Part of a small language model's weights: 2 heads of 128, vocabulary 2048.
MLP neurons of a small language model. Each row is named by its layer, matrix (down: output weights) and neuron, and shows model dimensions 0-255. Each number is 500 + 40 x the weight over its row's rms, rounded and kept within 0 to 999. Numbers have three digits each. A neuron's up and down rows have the sign that makes its largest values positive.
Before each neuron's rows, "fires before" lists the tokens most often just after its 100 highest values on Wikipedia text that the model never trained on.

fires before: "ed", "ive", "u", "her", "ve", "gue"
L4.down15:524486470461466460498478510526510504443542479485416483474507471513545474505501470466405501410506463436516532468486493496525463505539485540527516479486582468480436523521549505537518494546490476549493567560447568569438443509522485551406524491560594524455454534473451462528456410470447528491456463537485556536554558371482491526514457500523518581507468537491459486485501460521515487488461491464478505474487501520494467537403551483499592467480478536491499485535553528538545587522481589485473526463419492456544504480542484518559438542482486440458512485467539476561554526467547542572405520544468509442457538562551501505494457472521501512466525531594513512549496500554516566500496485460478478524494498483468497542439454504543490459508469451500526520513509506555538555461496398

fires before: "ed", "ated", "e", "ted", "es"
L11.down334:481492500498420548463491508524532444482438466459483490477493538521427507441500463551433478548607473523464501491520454500488513468552549498520474517471489517507545467446551566424454470449524478496451506394476465472483477506505544513510548480438434506498510497519546558514516557532502594463518510472539543468506489475445527478450454443498445491493514448479529481511442519520532531477454498492499449430386550530558488506452494447488473478509457459517421536540540500450575498473498504528499521519472515479493551348509459519462454542506504510468442405505582546489518563548475528509420471536534498464478455477578524553507496510493527479580435538503532530517483542508484519447495476546537472508451508476491506432554475518427515586501442515515445563518445504423563494456454472

fires before: " |", ".", "\n", "%"
L3.down34:523475405483461511539454425472490498453492452431472495499493468516483471475541482572552539526493541501577486551457481464508579518460488553538493490529454470543521478515465548543465416495439514516565495434523497528497515482482426412475485438512536454599378546421529431554516438553492558445526473545497449586550550537523433508476478544545464505466498488526513537481502554608493536431498504557463474529493535448538508453562443569563419416542465453546487482477477523446477519518535483427547443493480487502521492473565462528500537521444523484543513495476516464491482502493473479477503477563493537506494519471496459525442465463460530467431520507505513529493423529494492547491523516516503428432434535492513533466539479582528464503510496505562546473517509513438506455484514493

fires before: " the", " he", " she", " K", " a"
L3.down491:464521551506500497533505489441518521463516536507459567431570538479539453512510450498538544569449481433461545502467494486494519468381456487455489488464537567578512466549472468492572486518512492503457480570472545496547564557505582429491551525454528522507533496493496506550482471515468518571486518536536428478446500512485508473421491441519475509535447510540516521519571508464492588582477530495489495478617534482475519468524490405444525487480533540497462494520423535497540461528559480491531556474472450468565603553517554517409549474460545496462548439485510520534619508548517506406446451517577491485522555510447512455470457522502517547514502479455416497474525459441515519512514519532455463497474495525555487496494516487462481444459530434475518549474555484483490506491495490

fires before: " |", ":", "–", " 3", " 4"
L11.down187:508489499474558510529505483565515532467437499580453484495561497443546490547592478569494551543477492449516536461502434490447566465514489441512559471569469470524559490434521552463486499485492533542487522511436536478476491584533520482574549600493419439521486492513535545506499567480470494448534495490533500500522517437465472475526528442467517494476468527482569502536403518520498539469499475546510420542444513507465492490467468452584508491494507485467461506520535520551491565434510474585510459506443497525475491483503522420461475446477566490517569494523467563477574525452500374442551528524546523526510451506551525565495505452498499519533512498468434497412468533436510529493525518476540412503533498488452523542414464424507532598540500570505499466502553504491489536500522521

fires before: "n", " |", "ing", "s", " ", "ers"
L9.down216:518522485569424514489525569513390527502514447503480463479527452459519505506456473471498512608454430580510431505540447468505530499569475450466525438480498539465517455490446474512538512552502486543481532481484471540535495492475471492505566483547518473422526462483516529479528466466529455559522519404381512485429509478470532439524462487526523569482497537497537492493482521596451568510516496501522416456523434542490475472519534562480443506527546504480522443485473452428434488446468454485581508547420537519490500470511522498500518494545513458536468595452505526516471487490481517458527513512496540467464488507517498502584498463501496498496566540476510497496466516413521411542589544475546475549447493490404496503483530505492468596516448444464454550568528533539469508430465518

fires before: " |", "el"
L6.down117:483571505492490429488454569485502498555528475420493530531520501533441500610507472459429507425469424508492524507451445490531435503555503456464514521493457498451510506495502547544491557522507495532468486566454582445549440563401539517473547537484538461527508571550513467483520460445485471483512473501435501505438551477489491540530498560428539541487505515553516437458512515496500530461498442475501491432561450491533521534488550494497531491558517425513524503493567451496480472506427469526535503432508526519505474484594488580548499495431504523442434435575604544434565496480521498423468487526410479464493473478561507491563490547448459489432518463525522509520502476474489521487585510468502541552434474460452500523427533466495492510476559469467485459510531579476526509487475473

fires before: " of", " to", "if", "s", "ing", " |"
L10.down217:489441399497577447539502447509493526472535497504534482549534461438526485450520497550513486518442469494487521493517510518489462550530526534505474504494473464538463516548471520452498543465524514504528443506530487411485475473552533467522458474530573536489554458485448479459461494447572468483546483524531496559531515495507532530537449475458536439454509530435513475546492573508605520505469436501556487484483499488500490419557542507511488541519500495500451530464596545493425460515486535509514491444552435539515516522534458478506495511499502476510454508533448428571478490550484405568477572446491492578514550504501625505561489513490520491464553499425470439575470472457477517438483417449460449477492442505488513541612530521463501524504507388494528510555545544533539504569422526

fires before: "ed", "ing", "s", "e", "ers"
L9.down355:572404480466508552494505523513527536472477520482540522491529461515476537475567432510497460428498504490455509469509466440517545492543484442476484503512439440515486490498462516522534523522562463498441493504452506521466539564513498439414575547446517414531470552496513544567505511474441479510467537520485464479556555477536577446518427536570529448489455457546561557554423536512542498521512502389550465515540445398567521518548512520502541493483518535428524539479464547481399475521534531436508480432482513544558514526472544467519522481590461471463549450441449453537479531506562546479471519475474449499529515548528555574505507579511471481491435487452462487524509478511510475471488493493498470516467521463541466463606537500500470591458497542457511517427504475485483442537521487

fires before: "\n", " ", " Pla", " po", " 2", " 4"
L9.down279:503508517610446535562462469508439566457552486538532539472505506556544521496480419537423469457421508526496489458499499564530453525580430507500590547486507511491481459525516559482426470510483449487507541506519435498475507408478472526467425544477448465520495489522465472584468473516571553450470454502424531534558395557524526528472542510470511456480534525505465484476510527453525499566560512459473531433445495541485543532518551480489455530520442527501524499492550532492503529494543482541472583469520498535567483480542485489511487588472501543489533507539546477507520550478520468484571500515431547535464483512523425470486535521505472494456448457470527473519513468447511489480562600565577437493512440531504503504523566515511484544497504473570513529465573459517406526546472575

fires before: "port", "en", "p", "me", "age", "e"
L11.down193:518551435466440486501544484470446506503471463448546532442494529549524467446549471506543466555455474431491504466512450481465541488489505513501511493549520450546498445437453493480478419440561556492471526505451541448480455560519473519603445598515446441548567489579550495507460536601555506478457554505545578557547527512501531468526540546499533582494501484540540487565492467618516492544470458473455481512478473466421508464532455518500449463478497505506485448512477512537503477518554540441551528540448500481483555466475484525520575556507497504496553500437569502440481416448557498533557498529555445527533494528495489452495465546496558510505445496484496514515449458420415502443561506483503556483467511504522462519477546543434494454534496533542548543520541565510475503496508531

fires before: "-", "\n", "=", " |", "|"
L4.down302:535487540538498530490435507512569495469470565454489497592428517527521490518472551486492522478521461476503503547581495535558518481532473524603492448536480538498558514514542515458515459498589466512451469502494503533502478486488560512514483554458463433571443496533473412442508554432506502503493485537507482551535487535482483553438452509513407519396457452532491508541487507499455491452409551495435483451507505565511473514515535589525497525554500582466485535486430505452437498438487485555541489554557489484457491517546516520455503434468564522531472522523524563510595537545520455415449495467491435500498516519506497508472513463499511552539555494455477567462479489436422486484522428525569515467466440503527440455492489452446516489481523487508586503514428450525550578536528514

fires before: "|", "\n", " |", " 1"
L9.down55:470434568431530552576511548504484523463442456502543557478571517495478477484577483453547496500449517527499573493543487560429561474501551552498539528464536513508520434458478541608525447461554500439495500529470490487573501570532385525527540499555494538497504454550473498461507501459494440499553444505507455549475440500505443490513507562478477546457513448516454481450498466485544481510505503469516452470464483440546448564537542496449470486495523457505435433517540463494497530542442500519531534471532459530520515473555531492486596442486530470472470421510507457482443498501513479408498454535486551570525536438591566536520493501475461486518498559499487559479544500410506456458435527542537469471514464450473528544486500510447517542609506518498520454491508559488504541545423497

fires before: "-", "\n", " (", " as"
L10.down410:475537538491500583497515504448438448495512507514510475427467562593494538413450424503495498500488524496501489479468516397448422504541505480488526431489516521456605588498435496516473487500547591511474489483440507500486462487473508514502513454497488448493501507562526575515489428504514443503495501504484521441475452538527435479513516584515528509499526465469457484451486494553475549532534498436472479468482493533467461496570469458486481475547482420492449440540488496507496442471538482488524599494511458481598513529500496468519475555604519511484549456513528507445487535454511508442570503530479407485536487536534558434563523509492563506519451549541483522509445537501485431476557546496531467475522428506512519544541468549510483605504582569463514502481583530464425495476491551

fires before: "s", "ed", "in", " by", "us"
L6.down85:507489480476587544469478490473477515510520428556509535526495469510530489521483659458465586498507524476550460511440443515507438518494453491475504509495496455532479567554452524596512536518497496515460416512498471524526406478559560566516571471569433470576516518510516475441561504420409504491542499461473534450482498523512479519536490537559480527504498413529458415521490475543547450480446500536467475458511578535434491510490457512503526495445463558501504552508536517486435487527413558584535556498537475491484508512494468589511547477454470446488475528501463500558521532548532460519421450509528495509411544484498501503527534473477526508481484478460533531506468541468486471444550512487467440533456513466546467472456425506525487507502464533562462582510492520505416498441492508

fires before: "en", "n", "ri", "on", "l", "ra"
L6.down498:471492534570545441460471500517491529463503550460474521499606502506494534569550497466429502442519475503587456465582489546465572502486589538549465518538589492463564574525493489493474447532451458455505592546438525505521488509488462465525455388509510484478539529528461595410492487484475526495582529486473481507524507411578478501468466421542510569529425456512579480539518472532532559552492451520536528499445454424516492420510452511438428487522459499496521495509564474515486475538498499519519456512530554468456524540463444479521488481514476488516426593521516491527525550510434566469539509510471499491536523552485529500501566455499503479496488455438443563552493523510519439482499489529517535466526549486515481557508442541582498475528536500476490515467484496506490483577489503

fires before: " to", "s", " a", "ed"
L9.down449:394538479467506582515533512410486468436507530485510457457485519546524494480497460545504539439466427534536432488477540584519559483511459491488523537532394514517463528498411464495553508519483542539524550519467494531501540502532546520462488525507531489540552522452483469454520513474480580539568517495563502455479543492542502447517497531549495474433517513484538529498456523584507517518487486548533430512510506537489522494500473492478515479516550477475471454464527521576477501550430499473385503486439560475515522539483449572482441472518518442508471498359510509488541449535546450472430456539579394589509467511489502481467535482457496531429450415471550480492479471619509476482543486457478470480524561467492454498557432492458444506552546490508492501490527481518465522477483510

fires before: ",", "en", "n", ".", " –"
L3.down326:466534488419486467488496416503519445549500537463571544511540454466451510533477525501542580491499540568543490491477482480511537443516445576463492509554546508508484538516446475559438541451469526391569537552536452452518508448413473443458534499477508505559496512410531513393508506539498507460504507556558527489434485530558501519424483522414464512512419498498522486451467501570459550520513420545523479535502468492532442452496481491459498498481511457497491553461532535498562492526462413453480431472586528534488465505483516582533544480487525482501512542458500480512489542464479443459549492549521515465466525562520506513475438534507518471433507483519501465510502582570568503463484488471526473496404500480476504563495497466595527507494436485514521549517529496440566568540435486

fires before: "t", "ed", "er", "ing", "tion", "ted"
L3.down236:501494549497472463444476471501463557479573504529514583580489512448543537479561611496515512433422413492482590488478515494482404606476476457492442498445445456602553502529457469485445506509555492425436444497526467469502480555448515536561507483512437534510468490437471552458455549457489485467545525470471450440502478480521509480530516506488455501479552543474503538411550479483473550550540477561520564521505408492514522469468486520494544466483541553458549453493548558480515523506538521509500514486539481506555504410490501475447503496524500496498518553520501467486512515479437558544523496463529479492456498546530496537539522504548530504466493507542482482499598524518512517552474475460474446577442575517478481496466534581488504427467507552478438573465531480527526483468427571

fires before: " |", "\n", " and"
L11.down198:531467508529503520484447444500450567513410476492500462534513534470463555446489425490497489484489505522460571540487467471530419423514467543534478520480500507514531422493514408513525464481414551571551541460486547486552560424536484466537529490475561483531579527521563471483458488548537499502522535504534499520388519508524436468493478556544469398516509476452532472531501511432517416553513490482487519508522613465531503517482503447508451580508449560467529506541482493570503528439472532491523471446454547507476528487458454535524512508533535494530499477547481447493436497526482534483542509472486512532464466511428477490417497503470514474535445548462506423532497554470508487526496524517502546490492513503543423541453508486449487634545514542592456479446612550483514478490486502

fires before: ":", " |", "\n"
L11.down454:541490514504616507484522524512516507479528494459485569521562447606530503491530517455552490438514481509499393511473467477515542444495524502470448493430514549458515541474484521476471475513540523518491466481474490520534467495518477479534509455545544474487507606560529468537459473625487438474456480492510521539474535527532491458524487553510556388500490507518532456506494535480478483540471521465457541497506537530506565541521511537429504507467490506524469497496532473504522522462614410522413612557472542494479550495422523501492446438519492555520449494431465462483496520494415485503540449435419457562540518470471583495485500551508504461506453525482503552493507484523604507521492526478501467554558581460527438475440461530474578512497495518459475542522441487525475584518485530

fires before: "s", " |", ":"
L11.down169:532547592507445486524478467474491421501490507542481485476437517519468546507481514534517476534466430509534500595460515494572499487578496441505456511487558495393462484563483445496543514462489551507530474488545490479501463504475486530523476571454473499555431532555477455490471484531551448459483498556503442582458501490486533476526494530509513565479459444590530535586467399415521475515484457498481503515469479494540529477475474450531531488492546545454495503507439532481482498434534550476488565516477489516512496504509528534496423507537450485503494570422536514475435475428505454506498514431537425528499501489447478574449490479550514499444534486425544483519492528563585499429560517482470561443508455528531446404440502480480474424548522402491448510502442444504450496469462481

fires before: "ed", "ing", "er", "ment"
L10.down458:523495461462523509527553517527492483541503551511512412427518527498448532559601523511483485466525459529536458506447486439539503491498514546487487500468474555580525477491433505493491532535476528463430468471460505543411552515522498496455497579468499555482539517497540529551510462568475548523512480495397470483466488401472497502509474509536468429515497437558394511537560530493413453448532534576547485489492543488516526536567495491523540572476519426490554538582558447484536531507532544545409479499474564538454476529494553533491506563485443516475481446478424538526411485489529494501505460476469528541474544569536453466481525489488562504487514468466575539464494494522486443486480427478555428526512465530572477464467447563550475519486492458482485481518513547472527486404454473

fires before: "-", "\n", " La"
L4.down380:486556481494490497467459516580462517496524559531578499483450477549473530405516425525506528472494567520537536517450450468472495522516472506493490510536542494454524522515569509503538534500434478538506455418443554534517444443412540552472430484456483523483530436585419546435502453449514508525455520594474517523534510522478537465506483453531481510500535451491488486504421495462470589467492513502510441535523492598436493514495478501521474529513507514459529546523468512538507470468486469442544465546463512545395382452529522423513532490495534451581521539496478454422505512473446511481534495538369483508513537497554530512538512487463576533514474496464545523504473491496508506584537498501520559505586498494490473494528551550507508560499590514546469465464572519486466538541513551

fires before: "e", "as", "w"
L11.down411:532505500530435542576551511493581508485536536506484516510496517584420418443561444471456461417544457561499480452504463518554508504528523498441488447506510507495524480510519558517478459498507534439489497543522482517445455540537590610533493557430494515469448508508503522534520391522520499558526476478471536535493440586526483441450493582502587509527515544536511468481454524528502548475504513534585472457479547468468539539525500509518515461450532508488515486509529494523569493496474471527514494571474532479491501491558519476480519555489582488500527488436524542433542544523470534413513511542555457499527463491460510509472519472463538508578478508422500513435420472536397525436452525472448432437485473532501540460557471515507476450394437538529512547534503476473463450484517515

fires before: " the", "ed", " in", " on", " a", " to"
L3.down363:472570476497503541460450457476454448543529551534486550407405492445467506460527558508497527465553508525466430477532438474432506485487607483481529493550494540550418573551424451489497558567428499465433467496558558493509484502465532488486500506529561528527576463476551476485492504505469495456513494506568460409489541554544490477466479458560526542472587477488507446459478575513519488505469482508474469473473501475502469470532502511522513571431511489475486509501527499558489486482574463566512546490490520536540542493497517532451512440477512421444496460477555505460614535510479481495501429451504525538415472440540491446545493489440591577511477544458474553555519541450502512535504474498529449467523491454534465398506544436440511475483528458477475465515478507544511470498484471

fires before: " |", " in", " ", " million", " ("
L3.down329:507569457469460562490518522529491556472466483530425496473463519476519454521510488500447488497490499486582492523438484530527516482565599487437523444452462513445516551419450453530455504493523565496546517517590508475494558553524545501487424540477469512539423512533553523433503479516450502470502608574504436457496546452523480524497526472535430471466456562516563560498471474609513512523464537445528546498473487555494532460479496490472525461540478490493515564452484514472545550484475478440494525552478559502462451490515531537467518467425492552438553579525443467493516496476538424468489484500556511484499538519515478451549560502496459518472545612521480530531522542465441500480524522472510526508537530435537449546428445551517470501504520560468542495487507506456616506445585507

fires before: "s", "d", "ed", "ing"
L10.down415:538474516520530504453508530477462479506484492545506391516545521474425504527465496482507435500504577521503472518526420535449510423468438452505506507545449484504553523570459478500511525559488555578463495536453526457487567502550455510549468483548477423516499495473454521545544479520411485449483525555451515543566498492546531514525489499509528462423470480536478562526485524509412447501486511524468512522493500546545469535441468561667499498559510541520525501543598449505466458609491501553514429427483483463504561529520494480508488521521497530469523478496530553522521508515514490536484492485521472453523541533519468544526481498459502552521465504563435457558519556502443458562501401430495427484468511573455486554484460520487480444484458438516546549529445463547507477446500442

fires before: ":", "T", " ", ".", "de", ")"
L9.down79:533523575541505438486504498618527572475550484507545490526494506458465507502545512508465512484494502521502504564476541490422428526510408407445577451486547466551451434555435558426485541479521536501489548487514505448511468509433497550476560448508469451471517537445488457485457558548512483464574535499540478528430524509568544418540558560486421502493439498526509596551534529536503490486468532588511501537550484493514497517500494513448496520557547468490532543507484492560536477461466467529460402465564508520471499535533451511498485441476461484501529498486474543561517563470501531459505489484434560422564517570514442540568480527521514440517525450538526487470435528488450536474509510489512542526472549495472553469494482476451475509592469405520468467484497522477532474541469510

fires before: "ed", "ing", "er", " in", " the", "et"
L3.down356:449517527501373422499526545529454459487485531479498520409464462518516450523553474478471529471497479534499510481518492451530523544505403488548527406486464508534491512484504414471534483487518496570478510480450478562502515584528468538493614523531499452587486476502527478527518594447528445531492541529481501489523545530402528514477547534477439449512582466537571590460457484446456498519573560542518576485500469500449558480517485485450493514483512489531492473449474473470518535514551469484506508523458535479493566494496522469495535483545489517490506556454496477421535562502554463510513473469490526538453530536521518502557494516473522487462509452501438417528459497410454525495492510521505496481475425527508441479399507522498447454503453575444413494438425475536432493548496523

fires before: ":", " |", "s"
L10.down501:461554579451450492454474507591543511531532531495534428523491544553533487526484474506467501537534623498562507496471508539470499480440457520508506495427487482479458466500461518530492502469546441474440457525463541459496465491451512534466523466504582514467523524559439500533516619600471445542580469510521517510504514488458473489498447562518560526493500464502564455521576491508473462583443470488472563478472620529516495499477495523502439483499497459493537530503549488606544551482563460502497482494439449496535475435478453489467497512556533469448456461443501478471458476475493534562540470486481532473541542473490489558555483464525538370535515517560447520474573571528558526477532501501538467488515520478565440515464514452511528501512438447528464460557541540529556513477486488

fires before: "\n", " |", ")", " ", " (", ";"
L3.down165:493510463471470509469469505576473525393489373518441467544520445477449544542467349462537473524505456540619460489478430480527514407494515540531549459482553463498531503481485449537497468536475576489490537507497449482462524467536498513471429462567506411534487491484537507558437491557484472516529499495477429453517473513534476452496505502525469488457515488451539519470438554520496419507494583493577508461479512480499514532518527540499589510538450453498509532475509476511561525509534454522481526461549525533452555517536459501537452519428383480490520472577497473532508488530469469487498561481460512528488490473502514427455514559476504536527426546459492496553477477561470504535549540468518486446484559412491554489485527514442515471480450476568521500570461494545469499530486489

fires before: "u", "ip", "v", "ue", "ute", "ive"
L9.down56:440543532523531475500487577525425577496529555498433476509561573552602445611494567533568486458514460551497470409505487498499506488561565524492553516533470506488508556508543520506504516487494555549487532499444456554538501578471549530454498512478458535523465468505528534472502440496469507537533530460499440457506472468479499498463515473475494454456440433485500518535527512458476441482546482508520483481552484517483492484471499485498486480512499570397461477548491461463564536528496488521506410462475591511523503530502500506561460454481466446480545453491442542558538566569546576518478531483507503472488524522442523480484513462520461470479478514465493554552405571568516485423493545489463508527535525493460479523471482526491535516515516523523503543451326555579520529476549539

fires before: "ment", "ed", "d", "ing"
L6.down480:539500538653472510476515528426442461514439546518529443429476525560547484532473468496469512504485554529600510553430491514474498432484461577473480485504434474536440483485517490538531447523471471523490465455502466519520518463456512526495573467474392410536555525482466522472551504524538490408473552551430551526487495439441566462482492565522464443405543518531538466567511465559488489451469500521524459517511441513453455478511471540475574444501517510471501503446467515534523522455462486443534483544441530502492524481457436491473473504536494483453544524482419483474486555443447462466453548480459487461498489549512539520562535559491472494455474493489453521539533495535514503522523498465473497477528538489501458523575532581568516442480456484437423531487495510504436573523536490

fires before: "ed", "ition", "ress", "re", "est", "it"
L6.down413:455522456505479482523440541467480475495556419415454548468476393553540497568449454521476532501557535538413541495502541516479480525523543498526474489493571486448563544553431421451427419422530527583451526446535452542517548470522505510502471523558441529529517487488565465537449523475475526496441530471536497491533564474510538475539446513467495511515467497494508470562442512439506534457454522508502452535456469453511477453590515496550534524480501551575546472531471468501461537464555515533499498487539556537496519506465470562542461548494503471469473472455500472518517503545527488567489582515499461445545483486598467437514488469478561510624496517523525506480403424492483493493490505526524454486551429550486485513454513461434543458533457522541536525437550519467537508502506494

fires before: " |", ";", ".", ",", ")"
L10.down169:542450512543620447527522482555486510477478483501582518488536433468416522523564453420495495515532540538489464483455588414450453561488444515430538423518479517449543472593494578505531454520461487473536565471476506510539500591525500529485470497488454461554513554510469426497444493475483534449550454478506498514439489564514467444532458531485411519607519517473497470484476502471533476485466509508439450520509562442511493477504521502550472568530484510539507477472549522567504478512498501456454472471506552524514478511444532472521485457455486542480479555574498481558537516550537500513504541430506510537488507482562471545545458516497479477487530507433474488496495486540523539500471529568502415476461612502542464565481452518517509468505532518563454442542593512526533555500562449

fires before: "mon", "mission", "man", "ed", "posed", "ment"
L3.down313:471518554522473441488492470492514468470471509454563499492502437541466445538457524413393459513541521447447413468523474456461519541461472483449445573472503484608496499480530466492504519551529541467501479579416558518452457526519494441444467472492449491478498512557541494498459492573463545554518599477530520476568503424477506534484491546508447489545537449511487498493501558506434527501485492533490469509458500541458501486557562469518527501532562490483546532466475445434470541494541524504543465456567494511438546431512492553551477534492529503464468463452500458530522501518521490500479468454516431555506525459446516514497535519471539506496479519520510556460374523518459584472516525570612488532544449476503487454547423482489462536500572517432407491526495469478518477530418474

fires before: "-", "\n"
L2.down198:389457471462533529489524529514451513480436555538534488548520527538526484563564435498486418529484563507554484454529501444517535453485462498428518532536470530467507500544463478540494549502563442525541496502525486571473455482438552484522499542524434383486575500501511545506491449387460489454574487539524552498471423432487447411530465469459499553453510450544459493536526449458456486517531516528484485442455434420556585494498536489518527468462468505445427502482502481487457454527521498516489492438522487506548585463581508504460560507492437497507511479491458500479457479556408512513487498521478495547523527500511515503530526458545505472550497551471507511362510506456550505492458458507495478496496475499480467482465572471484469430538519440500528560550514432496489529452481548

fires before: "ed", "s", " the"
L10.down448:481549530538513592533494546513474544419557478561541542550479445523469476493453361456510421429546450513448508500498500519569426455438475472542469510412471510540468546522502478455559491543558476492527520504490469478603481467533499588515469522485577455499463507540467586447542482432494510483465500457499517493508498543515492489497529524487551500472572516497450578478508532504509509528522484481490453475537493485497523520416529481493507449549550488451509464503495538460482529529472477530547585530416550570535576569530532524488454463519500519525561470443552530523576502526449490476537525506532445507485476476517486477523525493475501484478461486503599458547473441440550478491506513514471438456546507430462441507482434478495458465558445436457520518510602458514518471499533467

fires before: "ed", "rect", "lu", "re", "g", "p"
L2.down502:591517493573510490511533573576457484449545444496543482446486493506534492402473492450474475558521464447469492451491434576409581514494498529551438482408488442528472517504403476488476493444494430467473527496425510471552535440590437536500484503539476565414460518438501556469429406555501476505486484450507499602469444476515542443534474510493483479502454491458469515617512539529491543450412528423496507575473509396499485563523524469508605530461508455460505531558565470498492471580534524512432457527524507534514509523513506502469493511466496458520525487444532499524497493509501495531441527491452496513490529485475539496438521500511460482538465519513477483489457546508462563539541496489545527470469491518505455493471461482514535519498477472475505510498469447485479513473457448

fires before: " |", " (", ",", ".", ";", " "
L4.down216:486472505526550518493431489499514513489474498528485559542559547475412569545536487439520538460485378539523498448508431467521504525508527486426501459555530515548522480486486522486508539480523534476475474590497481542510527502543522517428463528567529451486501488452459517460564566547550522503548486477481455531513525449487464517497478606498534494447523554519449458510523446500451538488478478498504551541526525518494517510463495476392504475516462440496507510492505508553533576488471417496503477459536471475508476562423568482504448577516516510451525474397591473514544614540553468538478435429482460480569505501504484472522499471549462487467443514492478471496472536560536483524525507437583595489468462568524485477550539546527498495496567501503466431518449463531493578567440526

fires before: "s", "d", "ster"
L11.down214:520446524489475396447425526532558462515559446516452494546514479434488487494543462468505489507576489466494475498521509455488533506484497419564543554485532513399524577544475484466530502432496476518488504522511529514547518477530532461456480507528481502431516530468422462524505473476543548512448435471445518528540497473545494567422479506471503467569496467475513506486510508546567473479469535506499547456510483523540473466523491548488538566486434511462495555449444507511463602477487489421480457621488473552562507450539506494451540510449446461526495530567509533535432453498507530526535524495527525468528544509488489469604515480491485505400516479475518496515474497460393385481478422472493536481508426496441499555522547505488631497523536499437456532533469546467479495500500535

fires before: " La", " |", " Pla", " For"
L6.down268:476526535509475508459528486507505467523476530536494490497526478526493520417547429494478500488499483472490518470474462471472403515506447471430525545536487505567525427542499501503481538482528509511544421500488498454535521456465496475569539489526550569508501533511497485495497500505504515493563551523478510583445501508495499499555454490512483447433537528562451512445509569460468495516512542539494535516505487578468482513475475483471474491521523531442547548551536471521489418414450462464514566380519543531486444454490545490439514457530518533560594447526541503460587457438459511517525493565497530478476562489553521428482568468391535516380410527533535522516561495436533482505490506443549484500501572543492574527562546444498479471519510472564459454456576454485572539533522455

fires before: "\n", " 0", " ", " 1", " 3"
L6.down18:520496500462495529518425437471517504504481469544454472494604432510446485523492457497493547548516552555502441471483523481478542562473481582469539470499475489474529507458551500512540463493530468479491515463517458472425440556530476486476450492403484454488468461502509505523463482515489442456485465456487521486459561549466487512492593518498527544529508439468601480526508550476428519466427492481503495490620521405519528439489539423511491471556517482479484538477485465485605482473571461523490486468516497457582432515566522420543495468504481491439502485538477524486458499471519510536504501411453469506476480496541527517532495566629487530509502512495492433560582508581488573492488504517590451471482520466511603540461450497541552531532496485490494407509498491521535494505465541

fires before: " |", ":", "ed", "s", ")", ";"
L10.down96:531517563486478506414461508511558467456532456447543388392416487583473551485515547481519440567489593561542501597496452445459566471545492464544567476544466490499476489504505523526456456423475583511463506501453485483485527532533493507478506464467481463547473503469509500485544552549507446484476544533517547512563514474566508515567462579540528518572569595484560559437544552469540471529485534542544510493491468410472538518454529418475511469513515504507451495486570431474503532449500512467507494517425472501482448534472591545510530504587498508466478497458466490535509446466537431484481472472518535503426535516443549536503553475487525475495480440528453508517519542452497486480568400491489488515499488500481509476504498527478488495485462483525488498460490518458480417537524480

fires before: "-", "\n", " ", "F"
L2.down463:486461564469496475446440513525575462438487495503549603505436525554481534529522483534521540484557461454481528500538422487451472483538446462492454476497496548519517520554521550517472480552558523500431460478481484498602559543429563489526541453476514436495544449535460383486482429440538577557489493562556528540510449490481483475556477456526554563519455450560516523485564550498490459488483516492504511456456522534457469537473540528522441440534553440514548528464494534528528460515490478488481507518498527468524532525491470541502443520517505527528481495479483582516472549471468534447538468463440466597508434434492525557564458473504540476548477560460507436491519533482422391535464491426488530473512521484442462480492461494512390516441500527529551487462479494495518470549476508

fires before: " |", " 1", " 2", " 4", " 3", "P"
L9.down270:554467396561484481525475469460502521449498536538497530558564532513466513511498482588450443512508487535519514481480435464525483460579465484483543525402519453435554507482570465548514501512497539469527545467549446494480500468535452517526490498491489481491471467494626380617509563512531507480491515519496479499549455502501494535481473463570499506467494512493515473527504523461497509527492461535576533507479469509537512439434513521544570496465467441536519485552433526481490435483562491515553440537429568496513476496469552434441475508495594421548588441488502481549471475507519512426527595492443502496455482476528459520541465482514493516458459519528507513523514558520495552511531497553612425481470544455435494512505494487457524469519498482461493517382530489517516526475545453